MLP neurons of a small language model. Each row is named by its layer, matrix (up: input weights; down: output weights) and neuron, and shows model dimensions 48-143. Each number is 500 + 50 x the weight over its row's rms, rounded and kept within 0 to 999. Numbers have three digits each.
After each neuron's rows, "fires in" lists the words (lower case) most often at its 100 highest values on Wikipedia text that the model never trained on; "fires before" lists the tokens most often just after its 100 highest values on Wikipedia text that the model never trained on.

L7.up1005:535532477484525573510491392552480461503535410469443501440538424531544532433413640473539462534485537491472474488518513552504530512557612466519506530570451469494398538553396519565511551497566516437586568538451537506591513498413532455621540466486442438422489497491555444534515539466493522494
L7.down1005:511526493537472490456487580526452484558492517425485477556469503397551500469550474514531477429504518518545456458501590582503515436525543486546590500524355528508545600572489563511517440442509431477554533527478394460421527458478478415525563389478489493535477557372517532470514498580417404492
fires in: "july", "oct", "may", "june", "december", "april"
fires before: "u", "ct", "ay", "ec", "pr", "ept"

L4.up413:502436408538482502523474422545470523519514500510494540500520475439545472467486606498567461554540476532535443526483471467472497484576476496476444424559487457483439650549614503581511456525545460429486467454507619557497503404459470477533621520478504491490591469609551517570566477546531516469
L4.down413:530456436469448535570455464508565564496487504521452548516561580465524544426424517471478509547580433518512523558478499451478493478415506520517445511451614449360566525480531447515487473602429453439472433461534586517537499469493524503499460586530578556429565467565457543461530478549545461540
fires in: "in"
fires before: " ", " the", " F", " Mar", " O", " e"

L4.up944:540513486550559559524525483465504446523476495527505586508472525490461493546504491522464532544494498494603469383676559492425535440543578517481587519412445501460481470462444535512539531457596538555486503452435454518611456553467514539512514532481539504460490518430387536517519445499507446480
L4.down944:599584540594465485587453481558450509563500503468446485467420584534476527573597518529451406570549474488586476468543550501487539404453557463501560453422502478508529528439431519491565512489573423460574466379508574531478611500465550523523458574419548487485403556537524541487541503491495452544
fires in: "used", "work", "use", "worked", "using", "played"
fires before: "ed", "e", "ing", "s", "ual"

L4.up888:440519470454447508509367469555497542466462505553613536482484639434588561518533401533532483527531434517550541484474616494478584426499471568522538541548486477568530480547508498498523460488554502523559473496555522473526522476480492513510526578501438502498500480424412497513555409588417511576
L4.down888:472633504550530568555519497563421432471357498493471478518472511436462484502452508557586457629556457538461564419507459538451499455530523505489458510428504524474573482485547600532508556466514528543446496550478417496512473522492500465536502520485512426450485478476509497392572486446427443500
fires in: "career", "while", "compared", "declared", "hired", "appeared"
fires before: "er", "d", " the"

L6.up231:504384486509411489502466398518524466441538492544465522589512536463607500463434494496553489488556564466627533474514562400458487496556472533485456524367398468486497535493567552482467433520476551501413507498490490516538533406470501489433428417653468486496487535486487474539513461524564492516
L6.down231:615494612479449460628540478547572424460516443427508578499395582451521505458469452453501528477546538535534438516473475420537619505498502471472526495496576434376503499471484490468546510529490503437561457507470586574359485520492577404480551469486489513483470461511477613529519515490545453546
fires in: "american", "all", "albums", "february"
fires before: "ican", "l", "ru", "um"

L6.up159:585501407534552509514535485508446526460508499445532489528523427492483537402464552548404476496516539482506455506498585528505524497528500628462480392437384411515461557437566524527528416568550584393489508580426470531470512519460462557565527474560514501528456506523533500532528504487515564541
L6.down159:538463473471508617426468554499407476535469496531505526499382580540530557438390529531506502480463561486516539416474469505461452509470615544458514613593547491500486397419549445577545547587455511491470522430602545522499566436470508487470507459426559576461429525630516483489428501466477542408
fires in: "june", "march", "august", "july", "marathi"
fires before: " ", "i"

L7.up850:488555491519522573449454481521527400454546458606552538498569605522474474495535533477539463541467497434479480536480488547469502511532518550573442469570488468430486560489495554443494552564668514436508518548411511468549551459467479529514471470526508482463542552569545496595498524502464527545
L7.down850:501413530443455490454489528480536410403528542602461515520446507459462483523532505514477561484429494563542468562504513494462568490433491345529541493500511473442479598469465479468509414546579465545580601541535472480562528526566521431506563430540486490541527410540503588523448567567461503503
fires in: "december", "df", "e", "declared", "itf", "this"
fires before: "ember", " |", "is", "ct", "l"

L6.up632:520542476582500472537474441538540532505540516465415594438497547460547473548512458492510575580523514533572466417613560458450545468565543514566527470501478392519502495437527451435540534513551569432370581454427541496524493452507479418519453501521547554377526521516448482473543452572473478587
L6.down632:409552509470476588510560436457508498407534458551446445547515554414472454494487569515412548451536501585504577513606434566538536478420515442514401467493579493535553481472553469508460487467554473560419505443467531531571399562540496491491505487519419559374362464489400475490455455406461476569
fires in: "of", "all", "off", "official", "office", "offers"
fires before: " the", "ic", "ice", "ers", "ow"

L6.up38:461548469466513557644533540553503481483526459557510592484550494353464482516443499485514582594440358562479500567499480487437511455480484442527440455483555574495421590518562561540555457449566523415441492498433591485536460572496482495560508468457531617438517452520551534461533486560517484549
L6.down38:527523482401418492524510439514559503493549505526461498512516516407552535471456535431578523613521476512529499476486475456496462541513417516488467446472457521463506493442542526484525503490442538430425472571425495456527535609511562477472452432532488540464502407609491559547529507507464554476
fires in: "during", "in", "according", "after", "before", "following"
fires before: " the", " to", " ", " his", " this"

L4.up840:518420484409547513538506469518447485481582491602614539500476468496427445440396484485468504512486436509576451452555517539475520474453422533504490588472369500542497565559555577446403450596512527548486503526469443540503479450477496527455434515574451635502434501374414519484484430494532524503
L4.down840:458524580517589556489646527494468521507513503448513540531437469486524510514476412507492580500469550548453531501465513490550452564480522526468526449472488426502537453524589525452581542575354519460506641500520544470529473495474460441532497535522445517546557397476575535570473490419509511500
fires in: "states", "york", "year", "u", "us", "you"
fires before: "ates", "ork", "S", "ear", ".", "ou"

L8.up709:560501438505465541483554498492469439503535435559489501415490475472504458411428582593485455518501507479472503491536531496418570470508538585522500463536440461447487527507532464486530378450573536496510599623389489532469524515425479541511522449557428493491470428490505485506519521561490535525
L8.down709:518512528482465579424531537451425432569475522500503571450509472479552471591563580524468461493556490481532473410524487458485559439496502526558556485543507579588485511453402548457470488375532509482548427425499488524511519450535443467473466542513525565465552595376456510529456529521420492467
fires in: "june", "january", "october", "march", "july"
fires before: " ", "ary", "ober", "ly", "e", ","

L6.up235:496527415583502553558459531531550503489495529514430510478526591530506511496527490536523465500569592448537503543498500467438505456530483529479509487433471479419487507518502554591514475445630538485518594498519569534478550424450486549530540422538549463402431517537544387549534492521582452559
L6.down235:517530448507559498514477533572500446525568499586470491483530541484437482441431566441457403537517517459544533483459455478548490538476535566465575477576552541442450495558427539550568492500471516496490484526500557435548519504523488485528482489505477487457485492603453573499457488502455512484
fires in: "october", "december", "oct", "september", "declared", "died"
fires before: "ember", "ober", " ", "l", " |"

L7.up757:580483445506442524587568539563414520477569460562463561474614495473430507500479467474533496558531418504538468473569486442454507444521508420584493555517395498552495469531546513604417470534479489494523489536461555514528502516485540606428521484504449494554425454416470523445557430509508506502
L7.down757:496515523454499531494554528547526471513509496474483490577507457535487422565506450491468485501470499515445448529422470521519395565475463454450539523520462455585522496487483443586488450503494477489501479540468558427444508430424561462499559478441463516639538554545550495540528502505481489530
fires in: "york", "year", "you", "third", "younger"
fires before: "ou", "ork", "ear", "d", "u"

L4.up802:554569463436456568491492571562461339497486488515570519444440575469517535378417568481397494491607504500477503468511454525445560440502460502544534446593516497540497504501448488447480501428597487453479480508610519564579429485483507490552550567565428568433530402507541532515465502587543451500
L4.down802:517583479511510537533430536502564461544491512474460576513511499508511545536599508433450568550454488494471489551468393578459530496419512520457465488515542510469507399409530508437499388499488417495507591528483483364462451566477527563519505477443477474499505502543552461412547505585494495555
fires in: "at", "from"
fires before: " the", "t", " B", " "

L4.up163:496534502528522514467600391520449522447567533501412519509491544571528480516516467555561475526525531452454414433523495496534576432518605556497476458453484449572487501519577483533476545460534521424527596521551456512516545482446485491490483543669455496495465471468471408507506463633571502562
L4.down163:493537483479496571534478455498490609435507530461464534487543550575551529509543493446492455516497407577546556482512557404504475522476463567421494520399477447424527435583541420529512597410482460446545388510609436480500505585508476596391479535540418514522392455579429361537516516476449529433
fires in: "english", "east", "england", "young", "angeles"
fires before: "l", "land", "el", "er", "ine"

L4.up899:490428449505498550593460432525464466487561486453483560556565508510441526501468515479513475461488487457534486413494549533480554483517476625535494478469441523413520581459504491545516548463547531537493515507527495600527478642466508486405439468528428541478457541540511436560504483483478466523
L4.down899:645556570507491558577558529543582428495552519513562475494511512513443529486581515408476470452414593408573458583445472547529418512417467559493548481496539550496430456521435501484457551518432499498570445543491448492541511560510454468529499423565413465512451590529493469426500493450352509468
fires in: "john", "december", "decision", "second"
fires before: "hn", "ember", "is", "ond", "l"

L7.up206:548461515562455532517432502566510515395591513448411442582567534452509515488508529488540424490459602493512542479485529508490469518584551590495486485490494471436423495514498519593490518465521566442553525504444558507532526522411428480585548573554411555456466400556512382446510440440460532482
L7.down206:525514511484505490455522502475500361630491461571519527506515482542489513405450527510486500470514558524543494487502475527500414516429516490548562515489491522507578461509488488469547551503527649514574497468512559478465573498530488611489490447483473349498539579528496531477473509392462495519
fires in: "december", "november", "june", "love", "may", "september"
fires before: " ", "ember", ","

L7.up609:502456342456429592524446486523479508478483440419564518495506476475541516518394562497506461533547486511434521470467482497506521457545528570575475401543422509450466641490516519478544468479585566609438530576448483499513482518451459460604481454583452539427494404564548469573553467514558453485
L7.down609:509507599601532530454465555451514447560483515580436563505587559503452461408498524438533467487467541465449634490344475477584479541507575462542411451495485467485546479489496506547448555439473425526531517546500485489499437542468522565560421488504508522448499439607523565383452501486477598597
fires in: "february", "june", "oct", "april", "october", "fuj"
fires before: " ", "ru", "ober", ",", "all"

L8.up1010:462493472445512541536485485678413465492520339653500528504435480515535451431540562526526475540504452579488468378533616477537484435541517610502445522490505524500535477516472501548470467509456470499439416595554565485545465464453406585539571592507577571442437475523518556483526512486522489488
L8.down1010:541513579569535521529509536514443560535494555529555503515469564522486512588498483571459481485553461550462588462423475474521556539487506561456496384491421404460459554580518452496583562472524438487562470441529431512505494564507537438505528436530480432494504623485519488446494515449535413547
fires in: "before", "received", "appeared", "to", "started", "retired"
fires before: "d", "ed", "iv", " the"

L6.up352:468507523391544467498455481505422471493525455427406543455536487457467443498516543495489589561537470498524468515593453513461530477469520581549396448502463444458530497525567547569563428434509469533353564550469472488490515476468484459411537447535596520461507424572589568526511447458562498556
L6.down352:505537466369608442529528531415549451524510501479507533538497451555551576527483531450457461505534430504561533477526495504557563511448447507497428505499577470582594433506581532504514442504498458541543497532503443454541392547486504564577487481525513458398374358448498461417469483496485514478
fires in: "at", "series", "serie"
fires before: " the", "t", "ies", "ie"

L8.up515:517456421521507467491493509538547458484584442521450507472500438456484443470405549536465545434445529474528450548508473487495583471555568585509526471471475453541508523557548563504513337476594585534512570578480489549504496520462464601493503476593567421455498489565516425558516501488628478522
L8.down515:516525529428514460393476609432563392490493550593458437503371522438436566502471584440453482458491549495554554498427468464475439490447565526466505497541404538526477479578522572503482528457527519624435605547521510508528594419446450489564477546579509510635470463559545406476479509530435504501
fires in: "october", "march", "july", "april", "oct", "january"
fires before: " ", "ober", "il"

L7.up302:492484525456375477601505568522542436542520515460431555442576591433579488478507481481566507516456411594598447545582529419461556432514486503584472541562500507454534590451462512515430479502479454545490464499534479490485556486496464574510488533454476612501460443511487394506539498545506480423
L7.down302:488460530485536547549465623575570475508582497453448474509493485572543576512521468545474445538472428457588444554527535472601475512483513485488476485533508449549540487495528515444548565470458456526513526522405481568430537477551535426587553434586519530490523547515501494481470526483474525441
fires in: "on", "in", "only", "at"
fires before: " ", " the", " a", "ly"

L7.up798:537498486514515487510510410525467481498489539561522499507566564469541494458511523531485560620437558510504526513586613507472503473554379499490432543504449554543473548472417479516531409411454436455499545435463463524483513499484428441460564501598483456524473475455543505494495477575578530437
L7.down798:525469514519543487484515443494559446432497486523510542556481505612467455599482535380547542366432519454562629526535433523423493570454480503498550505567495543488474535423429543481377455541479459538443425556412529598485480512560596498447465466403486474492494625491561479545573494570492538479
fires in: "music", "museum", "musical", "mexican", "municipal", "minister"
fires before: "ic", "e", "ical", "ist", "ican"

L7.up68:478534440437578606479513469489483472441547475593524506436502492444480441437461524585520471427458499531541481409559496523444575438531521501548454540522503488477504529438417584431478459510546560497531445548534456524596450536453485547500447494514462630472506407413484493523508496556566520518
L7.down68:443630528502471524548520523514524574537440383433559584516542524464570487443500435499486587491470546484423476493523597445518501423525516562364537447578556454551467480475488491484466474475470564524518491360475452504486489403544479514499502516512516512529467526541537453418573442480515532559
fires in: "against", "institute", "instead", "institutions", "instrument", "instruments"
fires before: "it", " the", "r", "e", "all"

L6.up384:490389422430467584579480488552486517503536509457521506456462532480591489522439433602480466499517458493563428509476459527462574479561551615495563495444517525546579519486494566471495487422524574472522619479497481445545499464451473481527461537504483431449538466401489425587523472559535487513
L6.down384:534411542432501578398535560515485499509422540564539512468526516441489532515430512521487499483443462573513530592454455511474467499491585516451478464547442451512484541574500483490480514480554603519490512479518503475539553541492523455574501440600536467487517527564485529432442477454486584600
fires in: "october", "open", "conference", "opening", "oct", "opened"
fires before: "en", "ober", "ence", "any", "is", " "

L7.up408:462501488504627517544474516511427521525633541576473490598557491532463435476470484446519517536473462475529425528484510482441497517538527478502454483543490589524482477533553667445469498501466515541483443582498487535503531454446507499425488472493571451492489455523503491556512467451539547425
L7.down408:480479452493539526490515473487554607442484422442528553397457493539427560568448442611501510490501553489485455462502471434519489456455430464407383592578432532446507471460546399493418490497509534557484540555454563553627512514584523426467471566479511573500570543471542432524375487471606517513
fires in: "states", "york", "actress", "war", "force"
fires before: "ates", "ork", "ct", "ar", "or"

L7.up799:445527509529437589406518465525553458471497461585426516514555469502530467525537529503513489552478504520492429507539459560400539502583544508502509475460432461493458477408430540465440433494599522533548528519440491513546554444513467419528489562441545501437538539442454464520562502603502495505
L7.down799:592505462436535652441552525534480507565450487460549528622463467492540462471529576505478588620438518601484506412451539370489520443529489462377504471498520532583480520608526613494475545459478498454571503448528461494542427562486475458508518463515507522517481543433517526517496454566526473475
fires in: "history", "end", "candidate", "population", "district", "ends"
fires before: "ory", " of", "id", "ric", "ul", "s"

L8.up544:532474454543447450502456479508502539524549473551477514452466525425455507527423517522585502501496573528463483513556630506503517449538512636527557533517426528517538530550525538550582491467459491416435568589391455514511504479500506474441549466546490549530493467478606507487597515509485533453
L8.down544:588483583529457438450514497525469404579468490432473498512475524516455474513467481489461482426496513592551482624452454523488455502551486457414506470471523484592569482456485531545538433504431501465500539538482526558488550493518527495503541584640556425502496472417514454510549575499552421506
fires in: "october", "november", "february", "january", "may", "september"
fires before: " "

L8.up520:447482486459553521492465429491408491458462560531486566515484478537423537479438486567416478504535433461485552498459367559453622474561489473571461512557437483410487515496564523542522334481528609587506481550505435496632510496500517458476569507539525494388442469483524438537520552519553492561
L8.down520:380458533525576556458632572509553539422518536534482484630416486407458469444522511438436560450503561517482547540634577463530478597554510497460514449512433467477544527460531462469535482474550463429545523549477474431568509455528489555439553412565452522469567599497472523520469451464412514457
fires in: "between", "history", "body"
fires before: "we", "ory", "y"

L7.up891:565457510390459484537395514549479526484500544544469478502478501487510460490461524511466441608500414474519428434520483437516422455567487510582528485493449453538510491522481494591446491415508504567451468589447533504505495572459499466504471679507371479491562477534529520497584461483536497489
L7.down891:409492557527530481471565601518578547493481396502449503500464541492508499521496608414564559535540444563459446534477464516566549487460446478512478375503424482511505470435518457487487423435536567478497473426450502436518492394467547411535524520395543483538503500443501542488472564494578442508
fires in: "number", "limited", "summer", "women", "wimbledon", "kumite"
fires before: "ber", "ited", "b", "mer", "en"

L8.up404:533590417535455484554412436591459481449579562451440511466481532474545486460459631498491482491464543512549476463478493573465531499597547534526485496534482470505501579488382545502531462434566493450532646533452443640533536483412477593571506454479468478493502416542481390563538503491557476499
L8.down404:542468504532487470450556499583443445514536539456476483512405438576426438457536542493451550485442539485464503503463479597558498500495556500457560466505412448454486554606469529505485529420454495427585588472504466585519472418509389509551497380528502414524469511520432516553500573465482421508
fires in: "october", "november", "september", "july", "august"
fires before: "ember", "ober", " ", "u", "ust", "ly"

L6.up135:419528504549426442548495503506468472528508510485472524521514528455611473476449488517536595578575518542467403503538516468548518435519545609670529474546482569522450451498561490566542443459527432474537502560552534473450534506490460456457513500539539400467544435532527470502583492522477499560
L6.down135:550453565513422528477584486498437439544557542481516428497496537457484508484516542498486501546438502373609455495532483450449524450661478484552556483459445559504498498535573471508527444487494555486419470542516438440481538442482523522420511574521475455391525497525460447559472457509472456540
fires in: "during", "due", "date", "died"
fires before: " the", " to", " his", ":", " this"

L8.up467:586413496599521463449453463482469402529456414511469570403501483531468532473500598524504536553484559513516421465555483522558517498580597491536464469531448578478485564492399589518450425490606473471486595503470473533538512495441517523554581447498445443424392507533598423524537512472534480472
L8.down467:503619441471493460619395528521437486525411576436498505482448535543529537531482503496531518543464614504444513496581511571502545522469481424491551438494402487468419555510526529498456547398429376510553541499477455616438482489545479487564471383528455479524511473536485557514512559520408443562
fires in: "oct", "october", "april", "june", "july", "december"
fires before: "ct", "ober", "u", " ", "pr", "ec"